Weights of a small GPT-style language model, trained from scratch on English Wikipedia: LayerNorm before each block, 8637 steps.
MLP neurons of a small language model. Each row is named by its layer, matrix (up: input weights) and neuron, and shows model dimensions 0-127. Each number is 500 + 40 x the weight over its row's rms, rounded and kept within 0 to 999. Numbers have three digits each.
After each neuron's rows, "fires on" lists the tokens most often at its 100 highest values on Wikipedia text that the model never trained on. A number after a token or word is its count.

L3.up525:560485535506412528463572440517486534496479494435484482506533610532539500481496490491466459470466495573487474518631478411492550587539509460441491492456473441593563469465534473500480504463401558473466503497477579491512454475460518463526516563530450446583468530377471577434466474504559489520500552546476476473448566487485451501463502524460560526488464527443560558484561485490480528518422
fires on: "u" 29, "o" 21, "pl" 18, "t" 10, "a" 7, "p" 6

L2.up111:464541594482511518516474485462476565493527492497425509501508489476528494475529478460518475509478498533457470511491550460503544589538513440482499506562553586530482556524558498499534567449475492567471473516469499496443498515509442529491527422456519487517461524498584438544511460605474523435496499530448458505540609495511524431542414483504537531503534518551426471513497490524435450468541
fires on: " National" 16, "ity" 14, "ship" 13, " −" 12, " against" 8, " County" 8

L12.up761:507537491429517526480522593470445465528408502510496487506531503491462487509579501467467491443556466491535436523499526549535450489512518511453542609518474543516500479491465518548470498532496441468469519514462480486533550494544532490474479474471530455532403540440449528530505430510452498550535420558507495477536515517448485488443547532489502457484484548489529562508492592497442469484417
fires on: "1" 31, "7" 17, "ed" 11, "s" 7, "al" 5, " " 4

L12.up753:479512471495472474477484479423494515544558594529497492569478501457515505498454516421454473491442489484493547525475517443467437525523498454445471534525396481520593483510575522548392522469545508482482512458528537535488508543497459486495459571525493438508414503546523480533436541503496567560405547505463517527491514486479460514544469491469481466469539619522525489495509515512556505456489
fires on: " this" 47, " This" 30, "ph" 4

L2.up139:541482487553524532483557470460538531491495510526553454490487536505507391482409458597474479502535521415478527488486521554473473501488548598480483523560473519508489548410561519501488512509494526435533503528527485468549536440396480451552497494451440515411545502513459480490542463526480484502569510481547494449509482470499468560456573510503524435591496468452554541488520537491555577558468
fires on: " League" 20, " Awards" 12, " groups" 9, "=" 8, " Squadron" 8

L10.up327:542519448419461471414560488533539424547461539566499438565467442500458488503520496509488559516553473569548493449527456556423476447480579497531513472488473511505533521477470608500489530470484465513454551457507454535544544524456511544444520561534471447488527505427535470452505542575455474497490500520448524493549507494521503499485556475483452439487456496523512450507495468440564483504512
fires on: " high" 15, " well" 13, " long" 10, " inter" 9, " South" 7

L10.up22:491488451481444451486579497540540443558561498491545518540469571509520491471520489501493493470527504573578471416553488493445482411470523501519507516488434531531484418448475511528433604476500492488513501436531551582594525544538501500481604491491527468493485507436476523540450472512457531566501557486463501511454480483520441530497525537498443377513499530417544475485520523516539455468408
fires on: " most" 26, " some" 26, " all" 20, " long" 8, " many" 4, " Most" 4

L6.up462:561531511524553532449575450442491478538508469500483512511426573504402409550427488504490496450516553483501520437469484533543516508426574592621496458472496527533452525462456535508476427496510566525517522470511514530486464484522511501440503538426463510498498487525440596472550502515569540495550537496490492514476538496466508592485555422493504501476435554540495459416491525537567506528531
fires on: ":" 29, " as" 28, "," 12, " and" 11, " –" 10, "\n" 4

L7.up168:500475584533505406536510547499517499468526487520473497470509599565467523533467489519519568539477465471437511565505490493431502449516508466536485483505517450494464520481555442437522470476542517530514451545449488523578532499490454481479481451540497527510433517505507446549566529466484474461525466473481455418565583464484489558504520503461482509486466432502579458484469476496562541530503
fires on: " The" 38, " /" 12, " years" 9, " the" 6, "old" 4, "–" 4

L7.up763:462542476513534430489483460498485482548512511582538515586451502515557529497476491465401534512506480468523494493498524465443523517462493468474496543511485449485509509526504485517451567498527538507524512488531500549530522443533476519511496615500518491534505549528561495555498518488430569532431591484476513523508434510517488472451471471503591437441587595409585481510505535516536437430496
fires on: " which" 23, " that" 22, " and" 8, " this" 7, " who" 5

L2.up534:581476517540501490452547474450510510503515514481548503438504573513470385476462416568471496462513498434511521506499521523468516522475494542487498484502519427531435519485531502513542486552520475452528520534499511383557520461484496499508518478477498527432521526588460470531497492529515534537487465479547496485489458491481487541479610482516485521545461465495580524444477514506577548549463
fires on: "our" 23, " well" 12, " Association" 11, " Squadron" 8, " groups" 5, " top" 5

L3.up551:574537523512508471501458523464570500500431556531573478504495573506534408461463490519491427470485485404469559520479542533484456522499482526486531433529535485484506579459521543526503593530533503446473488483522543502502535479389501501515464497425443493411505443515458498562550463570496481492511574456525501467444499483513496514415534485511496402537449473541495541496510522522568596564501
fires on: " =" 46, " UTC" 5, " census" 4, " average" 4, " groups" 4

L7.up279:498461513510554550498546527506524501494488438516604559497547598546474448505469517485516614559502462494499509536433502513473509438416487440448496497497389476509494504520582424511463471508501538528438523530506482553512458517479493571548445505504534530489485505561513459481526517476450485463529502424454483457534591446480469460511513478556501498486460480459440475474520490480510483531486
fires on: "gen" 17, " /" 16, " took" 14, " the" 12, "or" 6, "di" 6

L11.up153:546493471490435489479508518512458526569436513476508516480444557497509497478490518511497548432498557520507527455515449499450468509478432549534533525507482478475475373398468497498506533510445517503502488589414494506489529522480565513533529625512544495465443543515450564499503502473531526534471540502466388550494495502488500516490527486542582447433468532529489533450468457416467507504529
fires on: " " 36, " as" 21, "1" 14, " of" 6, "in" 5, "2" 5

L5.up521:517495470511467408458588543518528456488544535536530476508446453506514515476527534516524457515598541571524535376504471503529436488433506510521522549459518462497464465477465531508564595546483481508494534419523489500583499511466514520473518483471464471473491430493548445477505509555468469458450473481470518528531456537553503542500471513449430359437439480482516480534555524561508482497547
fires on: " high" 11, " short" 9, " low" 9, " more" 9, " highest" 6, " long" 6

L6.up496:560526504434478555545520595539505481491463499526518544479407512466571540443536500509466476496562589553530513431534511525547437479428489532522570575476504440518453431397400534474527528560462437501479501568494481526507531506490628511488523481455511496532440481527502485495437499519500461520513481479480473506497544460497523535452528490520505479467438442441538487485512592517535499508462
fires on: " in" 91, " between" 6

L3.up70:577556520520520553485538491544478575473487505491481502441426529429452448536451503482483431468471499544456531449519475469542414538494537539469521571530455529518476469532481586545520545489486468519467519514489448488457517517523484552455520568519506481584485485518488514515472525451466490542548480544468428569460533407458465548507527529548526512487496478529510528456518570507525480439499
fires on: " " 28, "0" 25, "1" 18, "6" 10, "2" 9

L11.up471:551517462540493529487466535476474518455497448510529574569487565516469462522458523484550459563455527545461605484498500479493459497494608503448522412529509542454474540464472474488473525480464606469423480466489517451458536521550501526434454473486490477507487518435421472534497464526578504514507482567468490520466492465469453506488572540498491514409531458448413545471492504508521505437482
fires on: "." 30, " School" 11, " B" 10, "2" 10, " There" 7, " —" 6

L12.up385:529585531494507498518563506519547481499440551497630535474402499468462493438463529486451488475516530525466511425544548517524461510460509545519553554493434507553499471450453555471496606458503463524474514530541502511495530501421584545496536461454554529512465486499532466504515465507474518466500495452489491453502554457464540537472501501454513435467538466460532485481527503485520493524434
fires on: " the" 52, " " 18, "1" 5, " in" 4

L5.up298:475560485496487463423479415483520417559505519514554500586488524421541512467499503490480493493520533586449495426488465476499484542489511552493539605522418489484458523457555471516399486584502462465527503449528509563554490561518531470526593475491513473503417528443513478530366531539460529536477512523490485496418496530516452482503626477544496480509520469483543533514463472446560490451419
fires on: " all" 44, " few" 10, " different" 9, " sp" 7, " difficult" 4

L10.up367:538448476511464530440473490481514473456491463644538486499473451524497542524449499486560547535519512535485519461549532529505502431434581560503423497441486518566509537512523523458510499555479501482480498494441479479529509470484520526494491483455505520505494473527465493476550448482490545485454450539475487566515517478510509514509440463493504458536436454494525518494546553393466452488513
fires on: " (" 57, " " 10, " was" 9, " went" 5

L11.up53:518577484473418542462573511504473527532464561465490464520486557440475429510521493488464446485499550527505459496532528507504489512494543555452512498443455449568493498429492569521547586466483522476479526506475590523536470457486506536484514422512506516525498497436486598467514382464517484468494483521501543477497538465466506494499500490515544464502420527461601520510588494540538518500424
fires on: " A" 48, " a" 33, "a" 16

L7.up282:553488500497417508551540545555497428510450543454591458444494473489488499522595487516552484456560508602529503438538492546492479532479487507508561558466535503497482462437467563467455526461503511611511501513493524536579478511513562526460596465486484490454439491527512505463488518516493540497494457481485493480496508491445491535487496488562576525480443504448468548534547545530473467506458
fires on: " re" 40, "===" 25, "==" 23

L10.up732:487508522488507486422470457424591459535501599505434389557466561512517423479549487445437497474443500541502523499513573467506501480485577540511436489494447524427501516561521497582494528512462463486487548435398502532459458489524441558396533518501531497499490464484466514503511477507463490500471509577508493513480457510499518479466509415452511507534498555563552496431543506489483520511515
fires on: "″" 25, "N" 19, "°" 11, " /" 9, " •" 6

L3.up583:516525510497442603498522521568451558574511566534464460504480565550547441510473483464482533481499466522530530502505529460468464486489470471507483535446445473554524521542463523500474533508406502435446488563510563460418556514489490549513567480488549516520455495392467542452543493470533531559512548511494419533490487411454499503479521484474505477503458504372529486487534509495589483493450
fires on: "t" 100

L12.up395:480490536540513549491555509493489484586538533490508518477364528438473463579437465515445495435524543546503505366516458465582509496418573557533522516475446507539508496513486548533502561447523488463497540475476492572513457442477482563529472576488473534515470485485456493565505529506425540550519559505512476533443487478473477601455610457507484485508489477515534472507499559430514528529525
fires on: " " 48, " –" 21, "1" 20, "," 7

L11.up58:513495469485531479450504455509529480507470501511527538479419480478510515538515469504464494491562532538540560463573507511524491513460526528497512591503457540536599509509471589474488556552554496534488536460486448502547530428530552551527528529527465522548421531498504513476496497438512508536477502501519533475460450486469503571512486509498550461449527487431507520497547537476530415403349
fires on: " its" 13, " few" 12, "al" 10, " two" 9, " their" 8, " several" 6

L12.up185:553540458478470501537503525517475513553480549463505506522477515534453481516469488443534553457442567574480498482522482458455420519525422509529523512481504475479475428472507518534498477519481482467513487469476564552523468455526529542532497473434513510492506548530493536525538512536486526536465524515433436533531536508407472474432454482472555491447524490529428512488522466484489462477483
fires on: "2" 42, "d" 27, " of" 14, "1" 6, "v" 5, "ed" 4

L3.up429:545493513504504540490550534503514460528441448444496534458416529521514508467488484511479510474570633590573491383543442492521407460434461506487537537447479483544449448431412524482493490559470454504491497544512463536525541506500576463490543464460520497511446461519432507482463493537552505584555475483447416508455528475511477570499548459516501504498475483477535493483461507504525529487456
fires on: " into" 37, " In" 20, " in" 17, " during" 15, " for" 6, " under" 4

L3.up270:533519469452485473468573452525508529561503536447566465476527479444445555504553502494457536449507482554523481490520489497523499496583452445485578542492471540464500435461459483546533533486508399533540537464562490500554532512484516474494529504500529398529496515503539438511453554458504505577512503497507471487511533483471455430481470458536476499532574464479489521509495491574491480520442
fires on: " home" 23, " Land" 11, " End" 9, " Arm" 9, " Home" 7, " Pen" 6

L11.up581:502460492493487469516555534515503465577470532477504515439507551590516493474524486493457441435446538556540456512580477453482470523510523529524457535453504469492533444485401486508444453508454463548446545487509511536570483445465468507470477471506473482535469564436470533417522479490484528577525499535486467496469490518511427473469464502504585478482528566451549540538564433461506504506435
fires on: "s" 52, "d" 22, "st" 11

L10.up144:541533539482469458408509440436503405523449481478470494527428480457446436509455502476529521471467530499486519415625496515548433538473468490515525488522523584486505528435553440520466554484539491526533536503443526550500484440551575516508563560541536489534462522457546466487517481502452484566459511532459457516543518400493494518560526498497473497430516500432507445462509485416535479522493
fires on: " " 42, "1" 13, " that" 12, "2" 11

L3.up511:499542465415524409426489488436462545519483457479555539578420490479537457505447484450430485475451503496487534471438460462489516523453545605571469496508550553593490544505515498523423475505473482523502512511508540584577481531518478540536471513536441520559464541474461544579552497510484555505482485484491466477535524528487497487532575541479526501434557527468552506492579465457507397491449
fires on: " which" 26, " about" 15, " only" 14, " several" 10, " leading" 4

L3.up575:563537496479532526443540553515477571514479497549516553502410472454446467553460492483492520505463560444454486447564511483530461536445557594502474498524528491567511494532490534509533449547477492528503520557427442445514436497515532578474475605556510511557467506541495555490533541496501490469465506541496428562538498449500519580504540450534516406477481471460542511422493568482519448436549
fires on: "2" 81, "0" 19

L2.up609:505485532534491549446560491430500553469492496496539502476457493515497367500468436575480470479542509481493515484613514527453472479523509548500540526532514548511436483375554496569523528495484526450542498478510480508495437461496533488570535465500500528417538499528477503477591464541562456538512526502551517474528469485465492454500575450525502516528483440444511530442500517431535517561440
fires on: " top" 17, "=" 12, " World" 9, "if" 8, " groups" 7, " UTC" 5

L14.up509:505528548525445453469496511433475471530453485446456522453422552520513436522423465537454551529489517524477528519548560480408467538422461495500519528409555417522500497492462499454515570559545543550511426456509550576476479475546494535499473495474563526526504489449511526467542494475455462524488485506507490450447530498476498509503596437559559519481503516508467533515546534493571478546472
fires on: "d" 33, "ra" 7, "ated" 6, "'" 6

L2.up270:538483469532461438501501474478495497521564503463517491444477484554532534456491512541422496442498529479515537468596462426508441528505519518466462481425513516508497474536596451496399510463453493480531477531528550514494483554533510487523542545502544527481399527502541527515455518565534554529476573463486489420373470486432397529563529478521524451455521460435528604478530474518521503511420
fires on: " where" 32, " G" 22, " as" 18, " which" 18, " when" 4

L10.up51:531562535439504537466510551519507545492453549455481478461456492514556480504523521469426491510456460496462486484547531473545499533508436484455527548496451484481499438453508523484444551585399443463469507540430555508458494443467536473454540499437476504538493532520523510519515540584429489551522500590477403487502592446493524481500535467525564483586492504497587519532546465443496500490507
fires on: "1" 58, " " 18, "8" 6

L10.up241:545494494538490511509461495512452517564497577447574532464449523488508486486496557488530478474494541536497496464464515487497525499490539519514514645504450510555512468502434509504409505538489494549520526532400485541479519533507466578487613487493527480530476566476478512503427476445509517553503449468475461513508490485449425515438487495500629472505497488501559560469496480421507415536540
fires on: " " 74, "1" 17

L5.up655:568567479469503537439494480508447558520520533512550540500429473416450467533473504479494478490472528543451485392552452472528458558501498557515515536545461493548502490499464550563550503546488464515468532552516446407541491507514507568484495547467511475563445543522478528516527514440466542499463475567502474579518554455470457521482528516514497434476531413491508511377502565452525455463462
fires on: "0" 62, "2" 19, "5" 9, "4" 9

L12.up706:513526547500466496490567490479489551477479510495508484520482479500388451504457479504506464414505551490509428479493520515484417439503517516534496472512518506567426535470411550565428479488472497513470503551518510565586509485505476517452493535530483500558516448481459615419512439470432584560503472576478518435516581439478490548471491502509595466514430501489537511483553482564506461487410
fires on: "." 19, "re" 14, "e" 13, "de" 9, "a" 6

L10.up446:488540465544510457367502469473556443499446487523466467519473502500491518572480513481546439488442534457467587466529425535541414449483610539519491465533519464453503576481499518496465492485444544481437480442429466472453536513508512511468555513514527488496544442492511481508501452459478481493429484497484431536503463484475507502521563545467554511519473531451462572505529547449525508525497
fires on: " School" 18, "." 18, " P" 9, " Center" 8, " Street" 7, " |" 5

L3.up67:531514500429483480497612449515523549573515528456568480460506505422449571484542492488425506419493496577510539478510514485545515504556449479516590531509487538481486423459442481545492540500487405537547528491538507511574523492487531491492533516508504448530525512526530457515432535492468527577489515451504505479516526473450482461480477482495512514554565471468460486490519499546489458511430
fires on: " home" 24, " End" 9, " European" 7, " Land" 6, " mission" 6, " power" 5

L7.up715:478471547523504539533435468399536436532487590555471415506497513581492515489518474488488583485571459571540486492549440477432469511512495509524508576469426466525453507488461493459513490471512532461489537533508562531524574437503596526496525563530502487489462515484492580407498432525461429508514499498476524479476436511497469450464468455538586485545563502500533466498588508496473449532435
fires on: " an" 39, " El" 31, " Al" 15, "An" 10

L12.up459:547505529521439480497646476540520555540546520507453512524457459467490526482465502465500494497491550459461493475530506478534444503474499589484480512498495583489540475454507517564437457476465460498572492570471472486520467549532535472580521525619463522530439481458445490526430538544565500475482473554457484527450507505440522505434493453548497525501524499402603542460498541523438441483424
fires on: " " 42, "5" 11, "0" 11, "6" 7, "," 5, "9" 4

L6.up574:513512507475473461464544414509541468491549514485471493543491478515533433451509539450472512453483526538461565493465444465502591543501540569511434499487565455480520485488509485569494433436501524485506522479494501482508456496547490538438505469498488471523432451462425491479433501562436545465535500482510510506487499498436460488525523457481505428531503551460513573459472487489504478517458
fires on: "\n" 45, " which" 8, " US" 6, " I" 5, " where" 5, " there" 4

L11.up636:497544487461494536481565483507461470527535461555525490536383514494474434524443481522524537417468452485467545463548498508501486503409603551538480541540465500478438546440489558558468532405537506512500510494471462532555431478550548593467460560471475530496514521479463537471543537506440526534426533492506496529461466458510525586495537473460451456493430528540510512453486523489590479434525
fires on: "," 79, " and" 15

L12.up431:577490498491465434519598516505507459493537499452572556470418510540411495521493474484473483432483558567466605430544494472517520496429570540496482488464468583551504510447402473498477517492466474575515509482495519502538434491549543578407494510506456525452510413514453529529522555542484481530446470500496469515452523522491501539545519484557445546508517481516481539453513503531481432452523
fires on: " is" 36, " " 16, " \"" 14, " was" 9, "," 6, " un" 4

L7.up722:552522454464528539509602586507490502519493504498445529484424604448525541511505492496407480477540611579521558426507466480534473494451460502502543549455456451503471455414415543472511520564443479526458501504489498512542519522497583475489519480441509514534485485569451483511426563502575501530531516471473450523468513492462500573473502484529508521506476521468520510449484589559517501485459
fires on: " to" 55, " in" 22, " of" 9, " by" 6, " on" 5

L7.up291:537477463512548472495458525546472466498465556504572483519446527477505466459555515498542456527536512472526472477540536533577399512453482541522460512501509470571560471511548499506482548582527485527482509521446529527498530459482475555509495545541527476583439507526496512432464421432464457582486553486481486443496458531506500546498504486464552426512524463356528531519567535473546467508480
fires on: " a" 36, " the" 23, "'" 17, " its" 15, " their" 7

L7.up750:571491511522474429551541535490508457517534444476541473498514535483491510512501579508571556505509507529448487521470465561509539516461435421505359485503390507461513539478526499439503510445584459470557445473411518508484487496504446544480479490538542472510439496537575455554557508465503447468483482485456456506553548479487513544472539481540496531461516500476525454537554511543488523463492
fires on: " /" 19, " The" 18, "é" 13, " the" 8, "er" 8

L10.up214:583497500537477525509613516529505518538527478448521547491428506500430499470494506458441489419469518528471480426599538479599468522465526495427499474470514570532491447493462485578535514502467489524524546499444469530585442468517529534518587528542521505519446515509447541466545487460543470452518498527455502538492528525437533499534401484572505535482495495429536511454488482474477442481488
fires on: "," 51, "0" 26, " " 14, " in" 4

L12.up96:511516486511483551475500538508550459539471489526448520508517518530540516498524504517532531460474474504545488552644496505509394472542492513489484520448481535500490474480420578506460486569483467503465487528468464492524504473494517477524593425552492472536461537464437512458521433502554429542491498545520431471491533529507467455485530449547504523509462504424546559510578524467461450505395
fires on: "s" 50, " of" 8, "ed" 7, "f" 5, "d" 5, " S" 4

L10.up592:480554481460497452437533460545529491487503536479557485573405493463496447448494496477525541460484501510473465425565497497512425529464533519544491551512418563445570455457510559563485529542516490472511519514432484564509569496497488475514507514489556489527455520449516464467461467461481504555428523507428507489520523469494502503517498513523573426483564475425523497479533490438597469500424
fires on: " the" 35, "2" 12, " that" 8, "1" 7, " last" 5, " early" 5

L10.up205:503521541510465457479566502490516506485498524451473437526508509487512472507523473506439465435476461568492421488555520500451424515509510476457558543444430494586488527467515550461492542444476510490497522498475614547579425500511554523524575513498515483485473466468504539508487415485502522478458460540480519435511537473503509525434529539545499453508481512481583572511614468526519482511405
fires on: "A" 27, "o" 22, " any" 16, "a" 11, " no" 8, "se" 8

L2.up472:572533567473496430538518522470527406496515537478433531580511505494491492446554512457552480496470515521406473507488503490513477572499478489454484496532533450500465542491557438514564533461516469531498453511473491492391492534509470525476536434510489493513463518511562449475529503624494503430524557513426467513578562492499543450495409491516547540464521502510444467492471461539442479521520
fires on: " −" 19, "ship" 14, "ld" 12, " age" 10, "ji" 7, "q" 7

L11.up490:538489486455485533429517495534554493469472440659512477517490549545497493510423516420482571511554577481550551485517537497483484435467546493501475555457523423485475520511541470495489497526433460444438509433496452512484515495492507517481496433469490518605490427533530457505533476537473499484499517554505414520449515432552537508535473475526489498562429458502564494525489482531463511475525
fires on: " |" 57, " (" 7, " " 5, " W" 4

L12.up310:536513563448446452437473475411514445454478498427488447507527454456499500467468524486491480505507499513481519374494466535495477485529471601486490498497548538582518458504466427465476494456497521550540571569539507505450473521559558508427462524537586482551419487519507515448445524528449526475402435490509397496557472463520504504514497556479411512441495509522517536484483556386506449533470
fires on: " " 56, ":" 7, "," 7, "2" 4

L10.up383:553547510510482468468503451506504460523526578471581486473433473489444472486528492500459526410487500475495500436615496501506479523488516511471538609510526577532536494499458495537421545444529482551514526573470487518505470428490526550478600557576576493532500536455522538485497498461447508520418535496476482426480495460504522519517478503539535540483535506497502545493543499429543482531453
fires on: " " 65, "1" 11, " re" 6, "2" 4

L2.up219:527478472548456477559469536491475478497521573518611476528475495533460494532509514487487460491537513531511465424607447492482397518495504500461508509480534486527498458479513501494446472522481488545518497516488485484524562483529513493413544437547512469528403451489483457453488539552487526600509456476484439555462461463468410477453529520539520538533497447463478589510567549486469483499442
fires on: " dis" 19, " Re" 17, " \"" 11, " f" 10, "F" 9, "===" 8

L2.up113:470477525488439511474556526484514542523500487489615449402479490544479491527433474603447543496513506476544516482465449480491502455478521566547443510486489487507498430442478499489473504573530513471517516515538488442584493474432453451518503553533507538484526479483441505510489500434437483591485463516583505500525398440462470500529550519536497497594492436476519535468530514462573532518450
fires on: " Awards" 16, " Festival" 14, " Year" 13, " League" 10, " Championship" 9

L11.up40:617464531483525562443529555524491513472473469511490534450502464545418492544454471472494469447422521539511493540550498459550478498516488510514512546432521560473490546500447566505418474466440429541493510498449473538542519486501527517500529472444496479551507579500434609476529464515545529524499456511503440517517549487459447540503476496551517567494507553439462621432506491521447508520474
fires on: "s" 44, "y" 23, "d" 15, "'" 6, "." 4

L2.up90:607454502455527524493535491468434511501371529481476510490418514515496488499508487532527519503496615566572526456542452515503418476427491533515523535490487476580508492420435507528496489582456492570514505547507535481540542476495551548479570508433475534543379451505515507460503443498566523514532499463533486496464517459495508532465535419490562503498416494430509484478492499506503498507464
fires on: " in" 100

L2.up736:574510495464537504453557504525495517515493562485464482470441545455428445560486540435486484444477535489495492412534443441500497581523551555498480507519451521571547445459507566547540511489444561520462538509497487486485478486549511525517501562515511474540423517516470534481474534506538532469530518579515457564455507446455520513450522446522532439403488534458517532436471533529561482420422
fires on: "0" 48, "5" 47, "9" 5

L7.up334:474557500437418520497474516504545526470491497565511523593480490475500519481542511450518557485478519557445525527518583471499504500500480529488483533539559487460487514528532482496452573587428442471432497520469537523495491459511580554498556448500515499514422531557550505544506443621427521454504493578461488451516552526440520408514428432489532542487497502571560533537548470481505461427481
fires on: "." 20, " |" 19, " " 19, " +" 7, "–" 7, "0" 7

L4.up35:508465512532436498492486492565468530547503519575499404558524530556506535482492500506478446479463457471506496524511554382508498538520518445538520562453525491484487499593490439513486493537408489506520477412540522508400492545482462500471460473480536482503524506429466483481487518484499499507521635461526405447456463440469463489426525490498442504468457451462438499518508490583468489498477
fires on: "t" 98

L14.up486:444485506505470495448513516443478446502557498575483513486410519528531521504446474440524501563499478491512472538556415475506522573444478540468441455412491509519488438406498504501431533529466552508471483524485585530493519499510556492482566526551532532526418500506542540458423498536539447556427493524471474517475516474466485494533523450484499502448492517483521607485522415532561516473456
fires on: "\n" 32, " where" 31, " as" 8, " dis" 7, " that" 5, "ap" 4

L10.up411:554537539531498462446533445467437431487430492476552524488457470462397466492481471523565446443476532474494482418592440529493427521497501553549506517529532561568515541484461538516484581470474513578526562496473491516508493476540580523519460498496512479537514529437571536530519501521534504502455483524442380496534584462495528537423575523487437460417495500462476502487522558423475456493476
fires on: "1" 39, " " 30, "2" 20

L11.up379:548548462441484502439541451462514530455435465480518489490491561511480555529469463530504432490464514498488466433641523504531469565511503519489526477521544525537550477539552488512496580529496495475520505495437465512507522483545484525486447529587546509639465561501546469556546492523432469440427504539499468488448546433454504554572564489485531542460512429468499485439518496374476556499495
fires on: "-" 25, " " 24, "2" 18, "3" 8, "1" 7

L5.up182:482515529544447462443474440462513402583533531523518490582507523535586497446477507485478505529514531557502524476509438405475498514477495567514472581509428420527458450404475456531416474519485491450522518492557574550550495571512529486521545522501494489466423495413476511495388523572465474547472541499502491493487446522541464442460573478490498469466513538464532538513520518480563510476427
fires on: " all" 27, " most" 15, " any" 15, " different" 12, " Most" 7, " every" 6

L5.up747:521563512488548478378518459469444525539518477535531535496362546461500481519439491502499491448448521514456553434527450404540462547424480574543495499491524587577525507518493566521503574540477524535531509495494524588576488483489450534555440517478510518518469539457457534527512498550477545472547518501468518498509525512511529632517591466479500420453513599429459520458521515452516447471506
fires on: " about" 37, " several" 14, " least" 7, "approximately" 5, " largest" 4, " consists" 4

L14.up260:572513529508468409536506514503600423514479524583534508502439474498462529505534479516522469490525538637532590432540482532472479447427481533531454519519510551562504473506460461511462499526558451489525526469446449521533484485500594562442507454472542545488466503466494501526531483593437488544435616483550440536489493475502483535540529525528469429484497478508498442493484600471507446493516
fires on: " " 54, " ex" 13, " first" 5, "," 5

L7.up158:541527488434541479545521627487442486491494490565504507499421507487518489534532456508477496526535545571465511459514533498553477479393498542566519530474520450568460481513425531478534535604400522603477516489515539553474531452467521570470470548447522527520423507547524529473487517498482564453504541499463522481507547512530570564467452500539572480469509532477509509537531558513547475463499
fires on: " in" 76, " per" 6, " the" 5, " a" 4

L12.up314:566511500408512577509521486416579448516497479519542520483524498545465510505566431497453561465563561530559421490523512531448480405470550580561511545506455473492471440446473466490492464482479429490445518521514475537490475422509636506432518550508557503511472524466505568478504474501474475511451488644475499470483477447465468479536449473563509550541507488557562441458467518525516519489465
fires on: " Al" 14, " Ben" 11, " Ri" 8, " Ra" 7, " Bri" 6, " El" 6

L7.up261:512556549410511540500503597511495532485485517504456491492442506487525507532529550400469483443498491536461481463507510470535547527495464537469473543493450511494492477484493532518461497521431497497442558515456505527430474459632495543473489508483577493552418506527500537464475492519513528497508437611418452497486563452416563488520470475486498512483472498519521506502480486534488407461465
fires on: " |" 85, "1" 12

L11.up340:470479496460475493469545522465502472494471560540466450509481485533474465517461479499511577516543502551526493494525509529511549447459624577515422472435504503478545528510467533473480456510482486533520517574476508452462460515515568567444578455502505513482452453493503491445517502540450505488488467513461481609485532416530505547500482492471529465487401499469541526512574584486507488506530
fires on: " /" 24, " |" 22, " " 16, " U" 7, " S" 7, " (" 7

L5.up114:553567537463499514455543479471522515494481488504518502465408531456501478541494511393461465483476491506475524422539461482556480517476505539514479517500455495486481506486473498553497555493482456500463531549445492500487514485536483538452539542491517442563496470490498540506476496470405516555481428632437414562478514443469455513506537515505504473512514472434473512435542572500505477499504
fires on: " " 29, "9" 13, "6" 12, "4" 11, "5" 7, "8" 7

L2.up498:537515576476524446509490510429585498512516517519492420489495525545465460505506565408395479473504493481527556469518483447463523496464509513553485498439483482565507486472497440566463534473493534469503532531472529512466505429532496563473491556493577461468512501503506557461495478520465534539457500574457474457421398459457476499412432442513528415487515537500509472465525532538523509541477
fires on: "-" 19, " •" 11, " /" 9, "i" 8, " called" 4

L3.up120:542521540457507519458556488498513500517440470497530507537468557533495485542494540408438508458474511490499440441549484488529476527498470512520530518469457504598476452472476502533489512548416436520437549537397486503480559440571532522439489514500554406562457484482460497473525516498517479566518479596443407525508507440426462507494514465524509517508428484454500495410473516440519479496506
fires on: "1" 48, "9" 27, "2" 17

L11.up334:546499517455562513537519548506460446509446442453460516446494494438474466460505475532474470452515554568524439487583523496531412476471525514457517586439467549503527494485396555538451504565490424545471507493503537568542502453491525494508518501486491482546452519433511565565533383467550565552489439499499510444502539475488522535512475571538544470474534539439518599507551506520543538493407
fires on: "al" 25, "ed" 18, "ad" 13, "ing" 11, "d" 9, "id" 5